config.yaml
n_layer: 18
d_mlp: 1280
vocab_size: 2048
bias: "qkv"
parallel_block: true
init: "uniform"
init_std_up: 0.0238
warmup_steps: 200
batch_tokens: 65536
seq_len: 1024
doc_mask: false
steps: 7439
MLP neurons of a small language model. Each row is named by its layer, matrix (up: input weights) and neuron, and shows model dimensions 256-319. Each number is 128 + 32 x the weight over its row's rms, rounded and kept within 0 to 255.
A block is one neuron, or neurons of one layer that tend to fire together. After each block is what it responds to, as a language model described it from the Wikipedia text at the highest values.

L3.up209 [ 79 138 112  90 164 121 129  80  65 155  94 102 117 108 203  99 179 111 112  30 132 121  89 135 103 170 139 135 107 128 126 160  90 182 116 149 116 107 134 169 158 119 128  81 117 110 134 156 167 158 129 161  31 105 126 108 117  61 167 138 153  86 116 144]
L3.up448 [113 145 136 145 183 152 116 108 112  96 115 116 154 131 140  93 124  91  61 141  97 146 100 106 205 130 124 133  71 161  71 125 100 146 152 193 155 134 114 122 206  38  90 106 125 137 118 159 139 129 116 141 140  94 182  41 147 121 136 145 159 127 170 148]
L3.up893 [105 112 173 114 143  87 129 133 117  91 150  81 139  78 167 141  83  93 108  71  92 141 105 110 146 132 130 165 128  88 136 152 124 155 128 157  45 115 136 187  93 131 145 175 124 159 100 225 139 119 156 105 100 190 118 101  97 138  91  95 135 145 114  99]
L3.up1195 [162 135 139 146 131  49 125 132 136 133 124  97 148 140 187 111 167 144 113 170 100  96 142 134 112 153  93 153 122  86 144 108 168  95 156  75 145 180  95 114 155 134 120 174  91 125 135 221 135  50 144  97  83 129  87 107 154 105 124 102 112 156 116 167]
Description: Word-internal y piece. Mid-word fragments, mostly "y" split off inside a word, strongest in "employ" forms (employees, employed, employer); also deputy, hierarchy, delayed, parents.

L5.up50 [156  93 123 144 130 140 149 136 161 148  89 123 180 144 107 132 143  93 116  82 115 189 136 147 169 165 138 150  93 126 100 122 135 125 131 107  98  97  83 122 158 141 181 120 161 147 129 143 115 119 108  84 158 128 105  91 113  57 157 109  58  95  95 107]
L5.up154 [130  83 132  84 101 128 105 164 109  78  76 113  75 132 120 116 166 132 161 117 142 129 112 168 196 139 163 138 165 172  72 161  57  93 144 175 211 176 136 132  95 101 132  68  89  92 148 137 100 125 116 121 142 171  78 166 120 126 127 119 167 145 173 127]
L5.up187 [ 79 125 153  91 192  43 125  65 108 125 149 165 163 130 124  94 103 103 150 138  62 122  98 203 135 104 150  85 124  88 132 134  84 115 156 147 148 196 131 142 157 193 136 153 138 111 126 125  91 132 165 129 102  96 150  92 140 118 148 115 146  94 178 125]
L5.up243 [ 85 167 128 141 200 131 128 176 141 115  55 117 139 139 110  95 141  88 108  95 196  92  47 126 112  82 103 209 183 144 114  96 141 111 175 139 102 129 100 157  71 106 132 145 146  31 141 131  42 129 142 161 133  87 117 110 121 148  79 142 115 147 134 111]
L5.up396 [ 61  72 183  95 119  98 119 153 160  51  99 153 139 107 169  89 118  94 177 120 149 113 150 147 118 134 172 175 160 153  83 159  79  67 122 163 194 135 114 139 108 127  90  67 126 128 147  83  66 177 118 115 105 112  72  85 119 155 144 201 163  96 128 104]
L5.up427 [ 65 108  96 129 112 144  84 117 100 130 128  22 114 115 115 108 176 116 131 133  93 120  69 109  90 152  66 102  83  90 119 115 114 163  71 106 107 191  83 157 159 109 127 153 125 135 155 131 130 134 127 109 126 132 106  94 142  95 100 121 191 127 130 139]
L5.up527 [118 136 176  93 150 133 116 165 215 136 124  93 121 117 153 200 199  36 118 103 126 142 128 145 158 109 199 112  99 174 109  69 103 188 105 138  98  92 180 134 139 104  93  82 140 146 163 175 153 118 128 140 110 212  75  95 150 126 178 160 105 123 128 119]
L5.up546 [ 65 145 130 122  81 113  56 122 137 136  69  90 112 101 120 187 162 127 132 179 117  95  86 174 148 144 163 149 131 126 124 171 119 145  95 132 128  99  97 146  66 140 168  95 111 124 129 141 144 131 113 167 129 107 140 162 165 149  99 137 127 105 104 119]
L5.up559 [125 104 125 183 124 138  77 160 104 171 155 173 139 133 147 121 107 128 156  78 102 196 105 122 120 101 155 112 101 162 119 171  90  96 108 144 165 130 151 173 113 139 115 110 108 174 132 148 165 137 114 119 117  79  65 141 100  94 102 111  84 129 135 138]
L5.up705 [104 136  93 126 123 162 142 155 122  97 133 107 109 167 144 109 161 148 150 124  77 153 155 102 158 143 136 174  92 167 107 149 136 142 138 167 194 230 171  64 144 125 122 183 138 126 134 192 144  91 131 134 112 116 127  78 103 143 163  89  68  82 181 138]
L5.up721 [104 111 222 164 124 136 162 148  82 166 116  70  47 106 134 154 140 131 140 115 125  63  65 109 158  92 162 166  85 192 163 140 131 126 154  96 140 148 113 123 196 176 193 138 124 121 100 160 103 138 138 151 131 163 114 128  95 125 123 170 110  74  94 193]
L5.up783 [ 67 171 143 111 138 119  65 103  90 102  72 101 105 176 149  93 126 120 116 150 145 158 146 100 121 113 117 116 137  89 158 149 121 151 101 126 154 115 113 116 170 120 103  10  75 164 147 141  97 178  64 186 151 125 150 121 146 113 154 146 152 138 133  53]
L5.up814 [ 74 167 103 125 153 131 116 140  71 184  97 117 177 144 138 109 169 147 158 145  79  72 119 177 141 106 128 143 146 164 139 153 143 138 104 130 157 128 115 145 145 182  58 124 108  89 133 170 160 178 122 113 120  81 102  99 143 103 105  99  78 114 112 102]
L5.up940 [123 156 113 107 131 152 154 188 158 155 107  44 129 164  94 150 177 102 161  62 127 124  71 160 132 152 215 202 120 161 157  85 106 127  75 144  99  92 149 123 157 135 161  49 159 132 118 111 117 121 159 124 127  91 151  97 159  54  53 104 158 145 123 135]
L5.up1216 [138 105  66  68  87 126 122 173 141  94 137 129 108 117 173 119 136  63 134  86  86 128  89 137 167 227 186 210 106 139  64 102  77 109 105 167 140  83 135 105 114 145 143 128 140 150 163 177 155 100 103 185 103 106  94 163 138 147  84  85 136 134 159 118]
L5.up1245 [111 129 134  98 114 125  59 149 151 134 141  99 110  67 127 131 167 154 170 178 105 100 145 106 107 195 150 116 168  88 103 123  99 175 120 203  84 153 143 103 130 104  96 113  12 172 127  70 155 150 170 124 133 170 124 117 114  87 100 125 145 106 161 131]
Description: Word-completing final subword. Final word-piece that completes a word split across tokens, especially "man" in chairman, also councilor, deputy, serviceman.

L3.up376 [215 105 114 168 171 160 141 165 102 128 128 152 134 119 121 156  92 147 105 110 123 104 161 108 133  95 104 174 111 100 144 117 134  99 100  86 140 133 141 110 128 173 188 191 113  84 122 104 167 158 137 128 132 173 168 159 112 134 136  74 120  79 107 147]
L3.up992 [123 158 157 141 163  98 113 118 126  98 120 115 100  63  83 157 177  79 129 110 104 138 142 132 146  86  86 136 119 133 119 107 117 167 141 106 172 142 139 143 131 150 194 139 111 124 126 128 170 158 178 125 146 160 138 165 151 151 151 165  89  90 104 146]
L3.up1029 [198 157 140 154  84 149 174  75 130 121  77  79 153 126 136 159 121 120 123 111 145 196 161  99 157 108 208 174 213 134 160 123 116 117 145 118 128 201 127 110 116 158 172 106 168 149 164 132 135 106  94 142 106 145 113 144  97 135  98  91  69  77 101  42]
L3.up1138 [120 165 105  63 115  93 122 117 125  84 136 116 144 157 110 221 178 141  88 129  54  89 191  83 137  83  97 108 164  97 123 114  83 114 138 158 149 132 151 126  70 153 159 137 210 134  59 145 125  84 191 148 184 225 174 129  76 114 127 129 118 110 195 115]
Description: Mid-word fragment pieces. Short single-letter or subword pieces inside longer words split into several tokens, especially d in postgraduate, degradation, Cadets, and n in pregnant, non-stop.

L5.up32 [ 96 107 134 144  82  95 152 132 131 154  72 170 121 119 182 147  77 121  63 151 179 135 103 142 134 149  73 136 125 121 134 147 161 120 119 117 111 139  86 118 162 111 123 121 140 184 116 143 166 140  70 121 107  96 142 120 149 143 125  37 139 163 139 128]
L5.up310 [129 148 108 118 150 144 136 120  68 153 123 171 156  63 127 103 128 114 109  41 128  74 128 111 132  93 112 118 130 176 171  99 125 138 108  73 108 153 117 117 134  75 164 131 163  90  53 186  98 120 101  42 132 112 163 121  97 166 130 149 137 101 166  84]
L5.up319 [137 103 145 134  29  95 150 103 119 122 144 172 137 106 100 115 114  68 143 130 116 162 123 109 138 140 145  97 109 181 144  64 149 126 123 113 200  93 128 143 136 153 148 171 116 170 145  76 100  97 113 103  73  87 124 169 114 156 155 123 163 137 109 168]
L5.up330 [154 132 140 118 154  49 108  72 185 155 151 194 111 172 127 123 108 131 161  94 111 147 135  70 131 136 137 116  61 151  86 133  60 132  99  88 119  89 142 117 172 143  99 112 139 148 143 148 122 165 105  96 117 131 131 153 146 137 120 127  75 139 105 130]
L5.up374 [ 96 161 158 132  89 101 172  87 144 124 103  63  91 103 113 117 108 111 107 146 124 138 104 151 123 136 119 136  65 106  83 172 165 136 178 134  93 175 160 107 123 107  73  68 149 124  88 140 125 112 115 142 113 197 115 173 148  98 113  55 169  95  59 150]
L5.up383 [112 117 108 129 159  87 158 144  82  86  89 183 112 117 142 120 152 126 222 107 172 164  80 120 172 128 127 130 122 138 139 143 136 149 128  89 132  72 117 117 148 113 156  91 122 104 129 146 147 123 150 128 111 125 117 123  82 165 158 122  23 173  73 109]
L5.up395 [ 76 101 206 128 100 134 166 109 162 128 133 144 143 113 148 106 133  89  91 149 140 115 138  95  99 159 116 173 119 185 201 165 100 107 129 106 106 128 130 160 153  94 125 139 115 163 117 169 110 133  57 139 133 121 124  76 162 178 105 147 127  82 131 107]
L5.up428 [157 108 149 146 103 203 211  68 141 175 109 115 194 101 129 130 123  99 156 153 105 168 131 136 140 104 121 144 180 139  86 183 140 162 188 153  57 103 172 137  68 191 105 187 127 127  64 108 154 145 128 119 124 148 137 128 120 151 160  60 114 135 136  75]
L5.up440 [ 94  69 166 128 118 172 138  93 110 160 152 175 116 136 119 139  87 117 126 143 128 170  47 163 150 160 117 132 109 146 112  85 136 149 125 136 113 161 148 119  80 104 101 182  85 186 136 139 126  92 144 130 112 156 189  98  92 152 167 118 169 196 113  74]
L5.up486 [107 146 139 164 113 133 162 179 176  86 125  98 112 130 122 176 106 168 174 137  99  93 137 158 108 174  91 114 108 125  68  74 133 168 146 163  80 193 127 102 131 135 130  93 138 145 129 119 128 110 110 138 134 130 174 113  77 113 105  88 162 123 175  92]
L5.up558 [103  95  77 126 138  83  90 132 148 109 161 176 139 136  94 106 118 119 107 128 106 148 107 117  43 202 179 103 119 118 141 172 131 107 100 161 117  93  72  99 134 105 117 162  31 119  96 183 190 137  89 128  81  75  59 130 118 119 164  85 141 111 118 144]
L5.up692 [101 174 140  95 137 117 144 124 123 101 140  48 122 129 137 165  92 114  59 159 121  93 164 149  90  17 101 111 138  79 114 158 119 130  96 196 202  87 168  62 134 164 147 130 130 135 136 192 164  97 138 201 113 140 128  95 130 108  91  89 162 143  81 135]
L5.up752 [ 89  83  87  93 150 147 155 111  87 148 102 165 140  41 186 120 118 169  95 140 135 156 108 141 120  88 198 126 144 144 123 115 109 170 168  85 113 178 129 104 115 114 142 144 116  98  48 201 101 143 111  81 117 135 164 131  86 119  95  88 114 127 130 151]
L5.up893 [ 86 148 144 138 125 114 111 158 105 180 160 113  96 122 184 128  93  99 152 146 173 110 101 144  63 142 118 112 114 110 119 103 110  84 178 146 140 173 103  87 115 145 105 160 143  93  91 109 122  91  46 162 108 105 158 179  92 112 122  84 121 128 142 134]
L5.up932 [105 153 139  56  81 140 152 121 112  81 135 182 121 153  87  97 155 151 169 120 179 132 127 154 188  60  78 168 106  79 130  96 104 126 140 126 162  35 136  34 163 165 123 126 108 126 116 182 128 122  41 104 155 113 141  98 188 161 140 119 142 113 114  77]
L5.up1110 [171 166  98  74 139 159 127 134 108 100 119 162 141 129 107 196  46 153 119  92 133 160 112  98 135  75 155 164 126  87  83 138 146 126  74 156 193 231 142 130 172 151 111 161 139 135  98 137 161 158 100 140 122 124 118 170 128 133 110  98  90 170 137  51]
Description: Mid-word piece after a syllable fragment. The inner word-piece that follows a short consonant-vowel fragment such as ro, lo or lu, in oddly split words like Cro-s-s, Lu-ig-i and flo-or-s.

L13.up57 [114  50  86 141 197 133 128 111 104 134  74 143  69 152 124 126 150 132 158 168 131 129  99 129 120  51 114 136 168 156  80 152  71 140 162 159 124 117  86 119 166 123 139 184 124 166 166 128 165  93 150  92 129 100 118 136 103 125 139 181 101 198 135 134]
Description: Mid-word subword fragments. Short word-piece tokens inside a word split into several pieces, most often "s" before a repeated letter, as in lo-s-s, cri-s-is, Lo-s Angeles, Whi-s-pering.